python train.py --num_attention_heads=2 --num_key_value_heads=2 --norm_eps=1e-05 --bias="all" --parallel_block=false --init="normal" --weight_decay=0.084 --lr_head=0.00439 --schedule="wsd" --batch_tokens=[16384, 32768, 65536] --train_tokens=316400000 --dataset="wikipedia_en"
MLP neurons of a small language model. Each row is named by its layer, matrix (up: input weights) and neuron, and shows model dimensions 112-239. Each number is 128 + 24 x the weight over its row's rms, rounded and kept within 0 to 255.
After each neuron's rows, "fires after" lists the tokens most often just before its 100 highest values on Wikipedia text that the model never trained on. A number after a token or word is its count.

L5.up392 [135  94 136 114 128 123  87 132 131 106 101 135 132 140 168 132 113 113 124 151 142 100  97 116 111 144 134 145  99  64 118 150 125  83 119 121  87 112  99 122 113 112 128  94 167 174 145 137 163 154 156 111 119 126 104 179 127 111 124 168 128  99 146 105 137 126 149  95 138 140 114 106 113 163 146 122 131 158 131 168 153 158 129 131 136 123 139 117 110 103 153 129 111 123 139 102 106 106 150 109 115 125 150 114 158 148  93 119 148 148 131 154 125 103 156 130  93  96 118 125 141  53 123 144  93 109 160 121]
fires after: " " 29, "th" 15, " G" 5, "A" 5, "st" 5, " for" 5

L4.up498 [127 125 136  99  90 176 142 103 149 133 180 152 127 142 133 158 119 120 147 120 125 121 162 115 128 130 152 114 157 119 143 138 143 141 155 126 162 117 137 134 135 140 164 126 136 106 139 163 105 130 132  93 107 103 107 102 136 118  90 106 127 145 104  95 117 157 170 134 108 148 107 123 133 115 142 133 118 144  82 129 109 136 154 134 115 131 134  95 155 131 122 135 133 138  81 124 164 126 131 185 104 147 170 143 154 129 130 109 152 127 126 194 140 155 176 138 163  99  81 131 136 135  98 136 150 165 136 155]
fires after: "s" 51, "mm" 5, " |" 4, " (" 4

L5.up685 [124 158 105 104 181 142 137 147 135 140 138 113 153 171  92 180 120  90 113 102 101 163 107 192 140 128 149 171  95 113 136 148 102 132 137 146 138 118 160 105 112 130 154 159 109 129 126 119  78 125 134 111 120 112 129  91 184 126 108 118 118 141 159 137  96 106 160 128 122 172 118 156 143 119 133 118 151 109 156 172 172 115 148 132 139 150 140  98 131 127  96 108 135 127 132 131 163 106 109 120 107 129 139 114 133 148 116 110 133 137  71 123 114 114 144 124 122 116 111 118 150  97 132 138 109 158 123 155]
fires after: "il" 29, "al" 13, "′" 13, "ar" 11, "val" 4, "or" 4

L3.up566 [115 107 126 129 129 169 122 145 136 124 141  99  86 151 115 123 112 142 124 138 102 141 126 155 181 154 143 122 147 140 119 121 142 167  85 122 144 151 137  96  70 109 151 104 110  83 131 125  88 137 162 112 123 186 131 112 136 133 151 139  89 130 100 100 142 132 127 140 174 194 133 140 165 127 166 148 145 135 131 150 149 102  88 129  82 106 121 130 124 116 103 107 131 119 117 148 152 111 130  93 119 158 109 127 110 111 124 153  96 150 123 105 117 138 126 133 140 132 134  90 148 131 108 126 154 157 112 152]
fires after: "\n" 42, "S" 5, "c" 4, "==" 4, "al" 4

L2.up111 [127 122 127 105 146 164 109 134 136 148 149 108 152 111 136 121 113 111 150 117 103 165 170 138 142 121  87 171 134 133  79 134 129 144 134 143 132 148 121 115 144 124 137 132  98 131 139 160 101 137 123 105 144 122 101 129 111 179  99  97 146 121 136 140 126 121 117 137 120 106 119 116 145 147 191  72 107 120 124 145 143 192 181 189 106 125 144 171 112 129  96 126 169 182  92 113 110 106  99 172  98 133 112 111 125 135 162 129 108 117  97 144 126 112 160 121 146 132 111 100  86  98 181 133 128 137 191 153]
fires after: " " 48, "," 6, " mo" 5, "s" 4

L3.up459 [129  90 149 117  96 122 128 138 156 132 143 140 164  69 133 111 145 143 123 111 138 144 134  77 132 103 206 120 121 125 131  99 126 137 146 131 166 138 134 175  71 132 117  86 161  74 124 157 139 143 148 150 130 163 140 114 136 142 153 121 163 126  95  92  91 152 127 146 145 111 119 114 142 149 146 141 137 143 130 144 144 124  99 121 162 156  96 117 106  90 148 112 130 140 121  94 169 114 130 141 133  92 134 164 148 110 123 112 111 168 103 110 109 118 139 134 109 137 190 122 119 110 122  79 155 115 130 153]
fires after: " c" 18, " C" 11, " sign" 9, "op" 8, " p" 4, "c" 4

L12.up201 [104 147 129 154 101 137 134 125 145 147  81 165 146  86 137 134 101 127  82 151 149 180 119  94  84  96 133 152  82 120 141 118 120 124 151 120 106 137 119 142  99  50 106 138 110 100 114 114 163 140 151 111 115 130 111 147 131 135 188 150 132 144 101  99 102 178 118 109 151 156 149 157 116 106 142  76  96 160 121 181 150 130 120 166 111 174 151 103 102 121 119 164 103 126  78 117  93 101 142 122 139 119 126 116 124 116 136 112 147 142 137 112 140 149 147 144 131 145 143 141 163 138 124 154 162 133 107 125]
fires after: " S" 25, "s" 22, " " 16, " g" 9, " c" 8, " C" 5

L3.up955 [114 120 137 116 135 140 132 160 147 132 127 103 149 142 147 147 140 176 128 129 114 163 123 131 145 175 130 105 180 147 111 131 130 130 144 116 172 136 128 129 100 130 125 147 115  93 109 119 161 121 140 140 111 140 169 110 158 176 161 141 129 139 130 126 127 120 130 109 159 117 155 133 122 139 100 139 133  92 113 118  95 123 123  94 126  83 107  95 148 138  65 126 132 134 108 130 107 108 125 139 112 118  72 139 109 121 129 123 183 103 130 129  95 128  86 163 120 153 145  96 157 135 101 167 111  83 129 104]
fires after: "con" 14, " P" 10, " Republic" 10, " p" 8, " E" 7, " pre" 6

L4.up733 [113 104 142 125 113 172 142 170 121 112 142 144 146 141 175 156 142 114 129  97 146  98 119 107 140 176  93 121 168 110 132  98 125 142 125 153 132  99 139 133 105 113 137 151 141  95 106 112 174 140 122 125 103 149 138 176 150 117 123 116 112 158 157 104 109 120 156 120 128 134 116 134 158 105 115 119 140 117 163 153 129 168 137 138 106 124 135 101 115 175 157 137  85 124 163 146 118 122 131 169 144 140 121 118 126 111 101 138 144 116 142 130 139 152  80 132 127 120 110 130 206 114 111 141 133  76 105 118]
fires after: " " 55, " p" 9, " on" 4

L4.up994 [158 142 130 110 133 150 124 114 132 177  95 127  89 138 148 166 152 108 125 139 152 119 120 142 147 132 161 139 102 145 110  76 132 117 140 121 152 119 130 114 143 149 128 141 144  98 121 137 120 135  96 128 114  91 136 110 124 104 107 128  85 125  96 132 130 164 121 140 123  91 150 150 126 125 134  87 121 119  63 123 115 131 129 155 146 135 101 145 167 128  92 154 165 152 110 161 187 133 121 137 104 158 166 110  99 121 106 131 109 134 120 176 145 127 144 147 115 141  90  96 160 144  96 134 157 165 146 146]
fires after: "s" 33, "," 14, " m" 4

L5.up936 [117 130  96 106 114 128 135  78 143 129 122 116 131 130 136 145 130 102 138 157 158 113  81 144 175 131 133 133 109 144  91 131 170 122 126 146 119 128 117 117 151 133 101 163 119 122 116 149 110 152 207 113 141 126 182 152 108 124  92 108 141  95 146 125 142 140 142 140 142  82 184 136 106 103 124 153 109 134 136 107 111 122  92 135 108 108 145 130 170 143 124 127 116 104 145  83 102 121 107  94  96 149 167 129 106 117 160 155 129 120 116 149 136 123 116 127 115 132 138 137 153 116  85 137 114 192 180 101]
fires after: "s" 31, " re" 19, "p" 13, " the" 5, "our" 4

L2.up809 [100 127 177 143  72 130 109 155 142 105 146 145 116  83 125 120 139 137 139 101  91 104 109 117 143 127 138 128  96 140 154 129 138 117  90  96 164 138 139 132 115 116 123 140 165 128  99 125 143 145 148 165  90 136 141  90 107 145 115 107 171 150 165 108 121 158 128 130 108 119  79 129 127 161 155 111 115 150 123 120  90 103 113 123  80 122 136 139 115 107 117 152  93 143  88  85 170 116 115 148  84 132 152  95 161 150 148 120 111 136 132 169 137  78 141  89 156 115 151 152 139 100 115 126 147 152 132 132]
fires after: "S" 12, "A" 11, "C" 10, " Sch" 6, "M" 6, "E" 5

L12.up111 [139 143 103 144 140 125 125 116 120 126 135 118 137  99 147 107 151 111 132 125 178 115 105 103  88 157 111 142 137  99  91 133 118 136 115 159 137 109 142 146 126 101 125  67 119 186  89 139 129 136  91 172 204 111 126 139 132 136 150 124 143 110 119 105 105 139 149 143 100 143  93 123 135 116 153 100 153 110 118  99 150  92 156  87 145 112 150 182 170 182 119 110 151 148 144 114 125 127 131 159 115  79 123 149 150 119 152 107 157 124 116 110 133 113 135 124 135 101  42 121  89 134 136 157 114 115 108 113]
fires after: " " 27, "." 19, "al" 4, " in" 4

L8.up140 [108 111  97 132  90 122 136  99  73  99 140 166 118 111 123  81 115 143 111 128 124 154  75 139  94 131 189 139 123 129 152 138  91 111 156 148 111  95 157 158 112 121  79 132 150  96  98 136 108 171 142 148 115 104  94 150 111 130 135 127 112 156 138 177 188 130 144 160 102 168 111 104 163 140 137 138 147 129 142 110 132 149 120 121 163 156 165 144 146 174 123 103 137  87 153 128  99 128 138 126 136 163 155 148 114 140 142  98 127 107 139 106 109 117 132 127 162 103 115 104 105 142 130 139 170 118 124 138]
fires after: " on" 24, "born" 11, " (" 11, " On" 8, "On" 6, "s" 4

L9.up743 [151 172 126 128 118 141 157 129 147 129 118 134 151 156 118 123 108  70 135 143 136 122 119  99 123 128 104 119 155 113 196 164 115 117 104  51 131  92 122 137 147  95 135 123 114 175 132 121 151 114 128  90 109 155  63 166 110  89 181 176 111  91 173 141 115 152 111 158 138 102 137 144 165 145 149  99 121 144 129 120 147 134 106 100 132 112 131 102 111 170 135 162 123 147 107 176 119 113 171 129 155 107 139 117 127 127  81 157 169 109 133 116 101 136 106 110  94 137 140 150 123  96 140 112 126 106 113 145]
fires after: " " 50, " f" 16, "ed" 7, " sign" 5, " G" 4, "f" 4

L8.up869 [131 151 135 138  56 123 144  92  99 103  92 117 153 162  91 131 113 156 145 178 135 131 114 177 151 121 118 135 142 128 120 152 119 143 142 121  59 104  94 132 178 100 120 172 144 139 116 116 120 131 162 131 148 128 118 114 106 107 111 137 144 136 125 100 107 157 119 148 122 128 129 139  91 119 125 141 120 146 139 151 169 109 148 127 138 128 129 127 135 139 119 131 127  86 117 143 129 101 107 163 140 164 126 162 117 108 157 157  77  73 158 154 144 139  84 150 122 150 148 105 126 134 137 129 134  97 103  83]
fires after: "re" 41, " re" 17, " Re" 12, " su" 6, " he" 4, ":" 4

L3.up412 [159 105 149  97 174  98 107 101 122 138 134 118 149 155 131  97 169 111 134 155 166 148 121 133 186 141 101 119 157 144 133 140 158 135 131  73 109 147 127 120 161 137  77 148 147 123 155 152  73 143 138 121 155 136 154 166 100 109 106 166 102 124 138 124  82 114  96 129 149 116 149 137 129  94 158  96 149 114 156 146 114 101 100 118 151 109 156 175 102 125 133 119 137 148 124 181 143  98 137 116  98 130  95 108 135 107 190 103 137 125  57 128 118 160 108 149  95 126 127 141 103  83 137 159 126 177 131 105]
fires after: " " 40, "T" 11, " T" 8, " h" 6, " st" 6, " car" 4

L3.up634 [119 119 112 131 102 107 106 162 141 111 113 110  79 125 120 134 125  81 133 154 171 148 156 180 131  99 139 167 104 121 100 141 118 175 102 121  63 149 146 103 142 114 135 142 193  95 135 109 131 121  91 150 142 130 160 174 178 125 129 101 145 140 167 165 129 134 162 107 167  83 127 136 123 114 142 117 164 151 147  84 106 103 127 124 156 106 160 191  99 163 129 153 120 101 143 135 137 156 100 159 132 124 124 128 124 128 112 126 153 155  98 118 114 125 153 134 116 130 127 105  98 128 134 168 136 124 159 128]
fires after: "th" 12, "y" 11, " h" 10, "'" 8, "re" 8, "od" 7

L5.up28 [106 151 105 166 151 167 136 155 113  93 156 123 174 136 134 113 128 157  84  94 141 115 128 159 131 115 105 118 167 119 123 142 113 136 106 143  97 117 143 139 133 109 111 128 131 127 123 105 118 120 131 117 136 135 105 120 122 103  96  83  97 134 145 121 114 129 123 111 133 110 126 129 115 136 170 152 128 108 139 125 112 115 114 149 106  95 141 127  88 112  95 139 100 166 146 130 107  79 148 146 136 165 106 117 109 134 139 154 146  96 174 148 175 117  97 141 140  85 150 135 179  93 108 168 115 105 161  96]
fires after: " " 20, "D" 17, " d" 11, " di" 6, " st" 5, "ا" 5

L3.up865 [120  81 168 120  93 124 110  77 132 138 145 151  93  79 129 133 125 131 101  72 106 115 147 115 168 112 146 114 133 100 150 133 118 116 133  91 150 117 139  68 173 126 133 111 106 176 116 112 149 119 122 150 124 144 161 148 112 159 157 108 146  88 130  72 120 123 141 123 127  62 137 143 141 128 117 131 102 114 107 146 103 182 172 107  81 155 101 103 141 138 132 125 117 115 142 110 107 102 144 160 122 104 157 178 121 150 165 137 125 114 105  77 137 105 132 154 124 150 137 110 158 125 114 114  76 109 136 128]
fires after: " f" 15, " la" 11, " Me" 8, "ra" 6, " Man" 5, "la" 5

L2.up673 [106 111 132 112 101  95 131 152 107 113  80  97 137  91 142 122 129 153 106 127 121 137  74 148 132 166 154 159 103 125 147 108 131 105  55 108 151 103 132 115 138 144 113 138 139 154 142  80 130 131 150 150 102 137 166 123 113 141 133  87 131 165 107 167 133 174 153 124 124 129 131 121 147 145 108 120 103 110 108 114  96 103 126 119 143 134 143 173 137 173 107 114 128 145  99 129 106 145 111  98 115 124 180 115 119 124  93 140 133 156 167 166 148 166  92 121 191 117 106 109 160  81 139 130 114 127 130 136]
fires after: "S" 22, "A" 14, " De" 14, "F" 7, " Du" 7

L8.up785 [110 115 120 154 151 135 130 136  95 132 157 109 159 126 111 143 105 110 131  91 146  96 125  78 100 135 122  85 143  77 121 108 103 131  84 131 130 140 118 128 112 152 169 146 130 108 101 117 147 155 107 117 107 113  98 160 191  99 111 128 150 128 118 128 135 122 106 162  92 103 112 145 124 111 107 141 104 123 135 144  89 143  99 152 148 123  88 128 125 143 121 167 108 111 169 126 148 153 128 154 126 169 146 114 126 122 105  95 131 113  91 157  84 126 137  96  90 123 161 124 141 133 170 152 103 148  98 127]
fires after: " " 27, "," 21, " h" 5

L8.up859 [172 151 124  85 105 119 157 129 129 145 132 139 140 128 123 148 127 139 133 164 136 113 140 118 142 120 152 128 109 133 121 122  93 127 191  86 144 107 163 113 126 170 140 151 132 130 138 130 110 135 125 132 154  81 119 123  99 134 136 120 137 115  74 150  92 122 114  96 138 132 126 158 136 107 138 118 123 155  93 164 117 168 124 122 140 148 178 104  95 139 131  87 128 149  98 162 163 118 113 155 122 126 123 115 135 153 157 141 120 179 129 142 157  89 155  80 143 151 105 121 159  99 164 146 118  95 124  91]
fires after: "s" 39, "c" 11, " S" 6, " c" 5, "es" 5, "ro" 5

L8.up265 [116 115 155 158  72 177 126 136  83 108 114 127 120  96 103 121 130 150 117 130 125 155  77  91  98 120 146 117 109 124 182 143 103 124 130 166 100 130 122 122 113 138 154 127 125 103 111 139 125 120 105  87 105 128 110 154 143 149 115  88 109 142 144 189 141 138 116  84 123 148 135 174 155 138 141 113 105 128  75 168 114 149  75 152 131 144 161 136 158 112 146 142 130 104 137 126 125 143 108 147 151 107 100 190 130 140 125 141 144 105 147 138 156 160 163 157 118 124 115 139 152 128 140 149 128 113 136 110]
fires after: " on" 18, " On" 12, "On" 10, " S" 6, "r" 6, "ra" 6

L9.up94 [127 105 141 120 116 115 160 108 118 155 170 143 119 121 145 108 120 141 149 102 147 154 117 109  88 130 139 112 130 145 129 156 148 116 114 110 137  93 148  64 110 176 116 125 173 143 139 171 102 129 156 129 134 105 142 115 101 153 146 160 100 143 124 119 112 132 161 163 105 105  96 151 118  87 137 127 117 178  66 117  69 167 154 117 123 143 151 137 140 119 103  87 141 118  83  94 157 104 118 138 110 111  89 159  91 120 155  75 136 125 141 150 148 145  99 108 127 155 130 129 139 175 140 153  80 127 143  89]
fires after: "s" 44, " " 12, " S" 12, " f" 7, " C" 5, "S" 4

L5.up664 [155 142 184 131 123 157 133 146 155 145 112 141 144 146 116 167  95 101 145 100 157 134 153 146 129 129 147 115 100 156 122  86 102 129 142 136 136 106 144 101 157  75 175 134 151  89 106 123  98 142 131 113  94 129 179 128 138  99 117 139 118 141 114 133 113 176 152 119 138 158 143 114 130 156 141 135 121 159  86 125 181 101 124  97  95 157 132 147 136 136 133 118 123 129 133 100 156 126 139 128 109 139 129 138  91  95 164 158 149 142 130 138 162 145 114 123 126 117 103 128 123 109  85 162 116 171  98 125]
fires after: "s" 55, "es" 5

L12.up12 [ 87 115 153 142  96 151 156  91 148 111 144 146 139 102 137 119 119 140 132 172 145 114 166 145 122 114 132 142 158 153 132 142 152 101 157  72 122 135 133 131 125 135 147 100 134 127 181 147 128 158 141 125 107 104 133 117 114 137 150 106 137  85 119 120  94 119 175 165 111 176 117 125 127 143 133 140 101 122  82 110 127 129 119 130  97 168 110 129  96 130 103  80 178 139 110 121 181 140 108 123  72  98 133 142 180 106 109 155 123 139  96 131 108 153 125 110 147 135 120 141 137  96 138 160 120 129 153 125]
fires after: "s" 50, "S" 6, " S" 4, " W" 4

L2.up505 [134  93 161  86 155 167 144 169 135 131 169 107 141 122  96 107 106 136 183 112 102 135 123 155 129 141 155 129  93 118 131 136 126 115  90 115 124 151 140 138 114 121 143 121 174 102 150  87 155 137  99 156 158  98 131  63 155 157 116 117  84 119 109 108 129 108 142 138 153 130  98 140 112 143 112  99 161 128 143 139 131 117 135 163 157 129 118 103 116 104 150 118 110 102 148 114 155 127 117 115 117 118  72 100 135 178 123 112 134 105 167 102 101 137 181 133 145 104  85 132 137 158 132 167 154 177 132 161]
fires after: "ur" 17, "im" 13, "or" 9, "ric" 8, "il" 8, "s" 7

L4.up632 [136 135 132 106 114 147 163  91 150 124  90 131 140 100 111 125 162 110 120 102 181 119 195 116  97 114 105 140  79 156 156 107 157 100 111 113 129 128 136  99 126 119 160 130 157  99 104  96 113 163 146 135 120 142 137 115 105 120 149 144 125  93 151  98  99 139  97 153 129 114 152 112 120 121 112 189 164 124 142  91  86 110 144 144 118 143 129 165 126  97 164 106 129 115 115 114 142 147 127 134 117 145  95 153 117 136 150 120 127 123 118 143 129 137 139 172 124 103 161 135 141 135 151 124 117 130 134 142]
fires after: " f" 35, " comp" 20, " so" 10, " Sp" 8, "f" 6, " sp" 4

L2.up149 [ 95 135 114 146 122 125 102 118 201 140 144 148  59 140 126 114  98 147 120 111 159 106  81 149  65 146 106 124 172 140 104 112 107 155 153 132 132  91 133 116 150 151 100 108 135 161 145 118 155 115 137 124 162 111 136 127 146 143 133 119 132 116 127 144 116 148 130 116 140 125 161 103 149 130 135 122 120 116 132 157 145 129 104 121 123 150 157 169 118 153 151 121 131 109 105 133 106 132 133 130  48 140  73 134 129  99 111 101 158 142 140 175 140 140 128 132 145 129  96 128 138 155 118 120 137 112 105 124]
fires after: " in" 15, " A" 14, " C" 13, " a" 6, " " 5, " D" 5

L10.up32 [127 109 106 108 127 159 129 133 122 174  97 155 166 112 135 123 122 112 114  42 147  85 130 112 121 154 138 147 125 159 182 175 128 168 132 114 104 133 125 122 160 129  96 166 138 105 112 155  95 113 118 135 103 140 133 120 143 146 166 126 140 169 143 134 149 144 119 178 137 101 143 151 137 100 147 131 117 124 141 157 139 135 159 101 121 136 117 110  84 126  96 106 146 110 146 125 114  69 165 146 124 168 178 130 143 175 133  92 150 135  77  95 134 136 140 127 112 127 116 132 113  99 122 165  98 139  85 101]
fires after: " |" 27, " " 23, "s" 6, "w" 4, " w" 4

L3.up239 [ 39 137 127 109 165 177  65 139 174 134 140 126  99 141 164 124  86 113 112 166 110 131 132 144 133 169 112 137 129 162 154 125 185 179 105 146 136  99 150 136 135  92 143  91 117  91 130 101 127 111 108 116 130 151 127 140  97 108 133 115 178 150 152 103 136 145 146  94 145 145 117 167  98 153 136 135 136 142 148 118 109 116  65 123 136 129 169 145 122 180 127 121 142 110 111 124 111 123 145 102 105  97 120 108  85 117 132 140 120  87 111 109 106 115 137  93 169 131  93 107 111 158 130 169 152 126 163 151]
fires after: "\n" 23, "." 18, " re" 8, " (" 6, " event" 5, "==" 5

L3.up695 [127  98 153 146 153 146 117 113 119 103 112 122 161 128 140 134 128 133  96 103 166 130 156 139 137 106 147 122 128 118 189 137 121 157 124 127 160 146 118 144 117  91 122  99 109 109 176  84 109 164 115 131 164  86 133 132 105 138 131 107 135 142 135  87 135 153 135 107 147  67 171 173 140 153 143 120 154 140 170 153 106 121 117 112 115 161 103 112 131  86 106 130 104 109 112 119 142 162 100 118 148  55 158 113 120 120 122 109 103 137 100 135  85 123 146 133 128 133 123 152 115 160 150 125 132 121  75 122]
fires after: " T" 23, " p" 15, " C" 10, " P" 8, " co" 7

L2.up405 [112 125 152  96 127 123  99 154 120 129 119 119 141 133 119 146  94  75 137 160 117  97 127 164 117 146 161 109 115  93  96 140 153 146 120 105 100 130 144 114  85 107 177 171 129 127 188 173 108 125 141 147 148  99 158 146  78 140 127 144 100  80 135 147 140  85 136 108 142 132 161 144 101 134 134 142  98  95 165 162 105 129 110 140  89 133 137 143 100 166 108  98 111 125 155 151 112  80 131 144 118 167 133 117  86 123 146 115 160  98  98 136 125 135  93 108 152 132 139 113 109 136 139 130 155 131 148 100]
fires after: " re" 16, "\n" 15, "our" 12, " (" 11, " pro" 5, "===" 4

L5.up217 [114 108 155 122 134 115  91 116 133  86 101 136 136 140 113 126 132 141  77 129 175 121 162 125 112 199 143 118 113  93 115 114 134 129 139 133 162 141 119 128 179 113  98 134 104 148 126 164 137 125 101 130 149 138 158 142 100 157 115 141 142 146 106 116 118 115 157 111  76 143 120  89 140 106 151 112  88 141 180 146 145 118 108  89  94  90 123 129  93 130 109 104 153 152  96 142 113 143 136 125 132 150 139 139 147 101 160 117 151 134 121 171 135 118 167 178 130 131 149  95 109  59 134 154  91 127 118  81]
fires after: " St" 16, " T" 14, "T" 12, "ad" 11, " E" 9, " Ad" 6

L8.up354 [115 112  80 151 115 142 134  98  99 125  81 166 125 113 121 133 118 109 142 129 135 135 122  74 130  86 122 109 140 158 100 175 175 138 124 130 144 135 147 117 119 111 137 126 118 100  76 128 119 108 108 129 116 148 119 129 108 108  96 131 115 106 142 151 133 133 121 153 132 157  89 119 146 131 179 127 145 161 149 148 170 102 133 147 104 131 131 142 114 114 163 135 167 123 127 140 126  89 116  93 140 105 143  98 113 151  84 128 132 150 135 167 166 145 130 145 146 144  85  85 136 133 173 150 120 136 158 121]
fires after: " St" 17, "re" 14, " G" 12, "gre" 9, " h" 9

L3.up463 [113 126  74 149 139 154 142  79 104 102 124 114 125  81 113 105 129 160 108 113 112 106 141  87 138 129 126 114 143 133 147 111  90 165 109  92 131 139 143 119 134 136 107 108 101 152 133  99 129 135 129 122  85 124 168 129 129 161 152 103 147 101 100 108 130  73  78 114 139  86 102 147 135 111 166 144 139 159 147 113 112  91 134  89 103 100 125 155  97 149 150 152 143 147 158 140 130 150 136 151 157 159 118 147 125 176 174  57 177  62  85 126 137 132 127 104 135 133 143 174 144 108 112  86 132 123 125 119]
fires after: " P" 14, " p" 12, " Me" 12, " sp" 7, " la" 6, " Mont" 4

L2.up93 [141 119  81 133 128 138 138 138 148 158 156 154 119 117 146 141 178  70 163  98 157 142 106 125 121 122 121 135 121 145 130 129 100 174 124 109 119 113 146 145 123  80 143  90 118 155 152 116 136 163 175 172  97 105 124 126 125 127 110 107 123 121 122 137 160 116 148 108 140 123 122 114 108 102 130 168 148 135 133 139 161 117 135 128 161 104 154 126 123 174 149 128 108 129 140 135 133 174 101 158  81 126 129 125 123 101 111 103 115  95 122 172 133 178 106  88 134 110 106 110 114 104 180 162  95 112 176 113]
fires after: " " 37, "\n" 12, "." 10, "}" 7, ")" 5, "s" 5

L5.up618 [175 134  89 126 154 162 146 124 122 117 130 121 124 115 140 142 146 144  79 146 124 103  92 127 108  84 144 120 121 139 119 113 130 153 120 113 110 145 139 117 174 131 144 137 125 129 131  99 141  87 102 124 116 156 142 130 128 108 145 160  98 133 108 169 124 144 178 141 118 108 161  91 127 118 159 143  88 145 136 152 107 142  92  44 122  96 176 103 133 106 112  86 111 127 141 118  82 130 119 101 141 128 137 119 110 136 131 122 103 152 120 124 159 153 139 172 131 113 154 102 111 143 138 124  96 171 152  93]
fires after: "mit" 14, " Go" 11, " lo" 9, "co" 8, " at" 5, "ha" 5

L8.up662 [138 134 135 135 117 106 150 145 157 182 112 114 148 129 119 170 129 104 124 153 162  93 131  68 133 114 121 124 126 120  92 120 125  60 148  95 151 144 164 125 102 145 112 126 115  87 145 141 156 129 144  70 102 138 122 112 106 162 177 153 136  91 133 123 126 150 144  58 130 173 115 140 149 149 134 156  88 137 115 132 165 140 109 122 114 122 113 142 111 153 155 105  84  90 153 171 146 151 114 169  99 124 132 118 141 145 137 135 165 167 156 159  87 154 122 103 147 126 114 106 180 118 135 145 128 152 149 175]
fires after: "s" 37, " S" 24, " L" 10, "S" 8, "c" 4

L9.up120 [126 111 108  80 100 139 120 108 110 144 147 162 111 111 142 128 114  99 145  71 129 186 161 149 172 125 120 152 134  92 125 137 177  99 112  91 168 120  91 127 115  94 152 168 134 100  95 140  99 136 162 138  98 140 122  98 113 136 141 164 109 153 169 128 140 124  76 143 116 146 143 124 149 110 129 115 153 135  92  97 117 125  94 110  90 147  98 148 162  76 143 154 125 161  83 124 162 115 142 128 143 129 121 152 146 127 134 145 136 122  82 163 178  94 110 110 134 102 100 159 144 135 134 103 147 178 137  93]
fires after: "f" 20, " f" 18, " F" 13, "e" 8, " Se" 7

L8.up903 [106 109  99 126 135 141 137 147 151 115 152 123 133 119 111 128 126 136  80 112 136  99 107 123 162 153  98 126 128 147 129 163  98 145 130  90 130 151 149 148 102 128 161 135 124 118 100 153 103 171 107 114 107 129 133 111 131  84 166 130 142 186 144 117 123 144 167 137 126 110 102 164 113 165  92  97 113 150 131 149 102 115 169 164 137 145 116 119  94 144 132  94 166  78 117 145  85  92 167 135 148 138  91 144 150 146 142 147 192 138 105 118  91 186 108 104 138 117 142 103 158 150 145 103 138 150 129  97]
fires after: " " 26, " |" 19, "et" 6, "a" 5, "t" 4, "u" 4

L2.up392 [134 110 148 123 113 121 124 127 161 143 117 138 108 128 129 146 131 109 122 125 137 141 173 151 162 110 159 143 146 122 165 131 130 170 106 127 133 115 115 101  99 116 142 128 164 172 159 163 149 148 118 110 142  80 108 181 109 150 120 116 147  95 114  73  94 102 153 119 145 128 108 102 172 107 134 115 117 113 104 139 107 126 136 150 158 109 135  79 139 127 144  91 156 113 123 143  88 102 157 171 124  79 134 139 125 116 200 133  95 117  98 148 127 119 117 186 143 159 160  97 103  92 139 105 129 119 139 138]
fires after: " Man" 19, " Me" 18, " mo" 14, " Mo" 10, " An" 6, " Ar" 4

L5.up259 [160 153 129 128 112 151 106 148 109 148 136 136 163 101 128  86 120 118 129 119 161 126 128 129 103 142 138 149 162 113 114  80 145 168  99  92 120 123 148 150 139  93 123 115 127 112 139 134  86 129  97 119 156 116 148 104 107 127 103 212 141  96 116 133 126 144 130 155 157 121 103 138 176 156 122 120 140 163 152 122 117 134  98 117 104 120 134 134  83 134 127 180 158 154  88 154 119 127 101 121  87 127 137 158 146 138 107 111 144 109 134 164 141 133  82  92 111 141 141  85 150 119 116  98  95 137 146 109]
fires after: " Sp" 19, " g" 18, " gr" 9, " sp" 9, "L" 9

L5.up496 [131  95 123  97 133 168 103 129 106 122 152 117 103 140 105 159 129  93 140 113  95 134 141 117  96  97 155 165 122  88 114  69 113 173 128  95 121 129 185 148  83 140 113 159 142  95 149 136 128 148 108 135 106  94 132 152 158 148 129 131 147 122 145 132 129  63 172 111 130  79 144 130  96 143 103 160 128  98 150 123 135 138 149  77 138 129 153 116 161 110 103 112 156 146 144 138 166 134 130 105 137 139 122 119 138 158 128  92 141 123 111 167 150 139 140 159 106 135 121 170 112 103 126 109 122 110 140 150]
fires after: "or" 17, "ol" 10, "il" 10, " mo" 8, "ic" 6, " Car" 5

L2.up414 [168 108 152 125 128 127 148 103 166 113 149 158 109  93 177 112  92 145 132 186  88 146  83 140 125 132 168 139 158 135 141 118 152 132 123 119 136 135 146 111 102 136 119 100 165 135 129 139 126 121 171 146 129 127 120 146 126 140 127 147 152 129 133 150 131 139 156 141 154 124 100 137 142 109 124 135 115 128 121 153 121 127 138 137  88 150 122  68 113 138 129 115 114 135 101 125 110 126 139 142 142 132 155 120 134 144 105 160 139 166 122  79 129 164 131 136 146 132 141 127 121  96 119 105 116 133 209 127]
fires after: "c" 20, "–20" 10, "ed" 10, "ce" 9, " C" 8, "C" 8

L8.up330 [111 129 110 136 117  86 144 113 141 131 106 162 138 183 123 112 116 149 128 149 136 144  86 145  58 114 108 149 107 106 144 129 151 148 163 127  82 109 115 104 129 123 129 122 153 104 123 121 155 153 121 127 142 145 132 163 130 113 142 136  86 142  59 150 103 120 130 112 108 107 153 177 134 104 114 132  86 131 158  77 124 138 118 122 111 103 126 125 158 119  97 153 101 151 106 148 139 148 108 147 144 166 112 108  90 100 119 132 117 130 143 113 114 128  99 162 154 112  89 132 115 148 107 175 109 111 113  98]
fires after: " re" 17, "re" 13, " An" 10, " Re" 6, "D" 6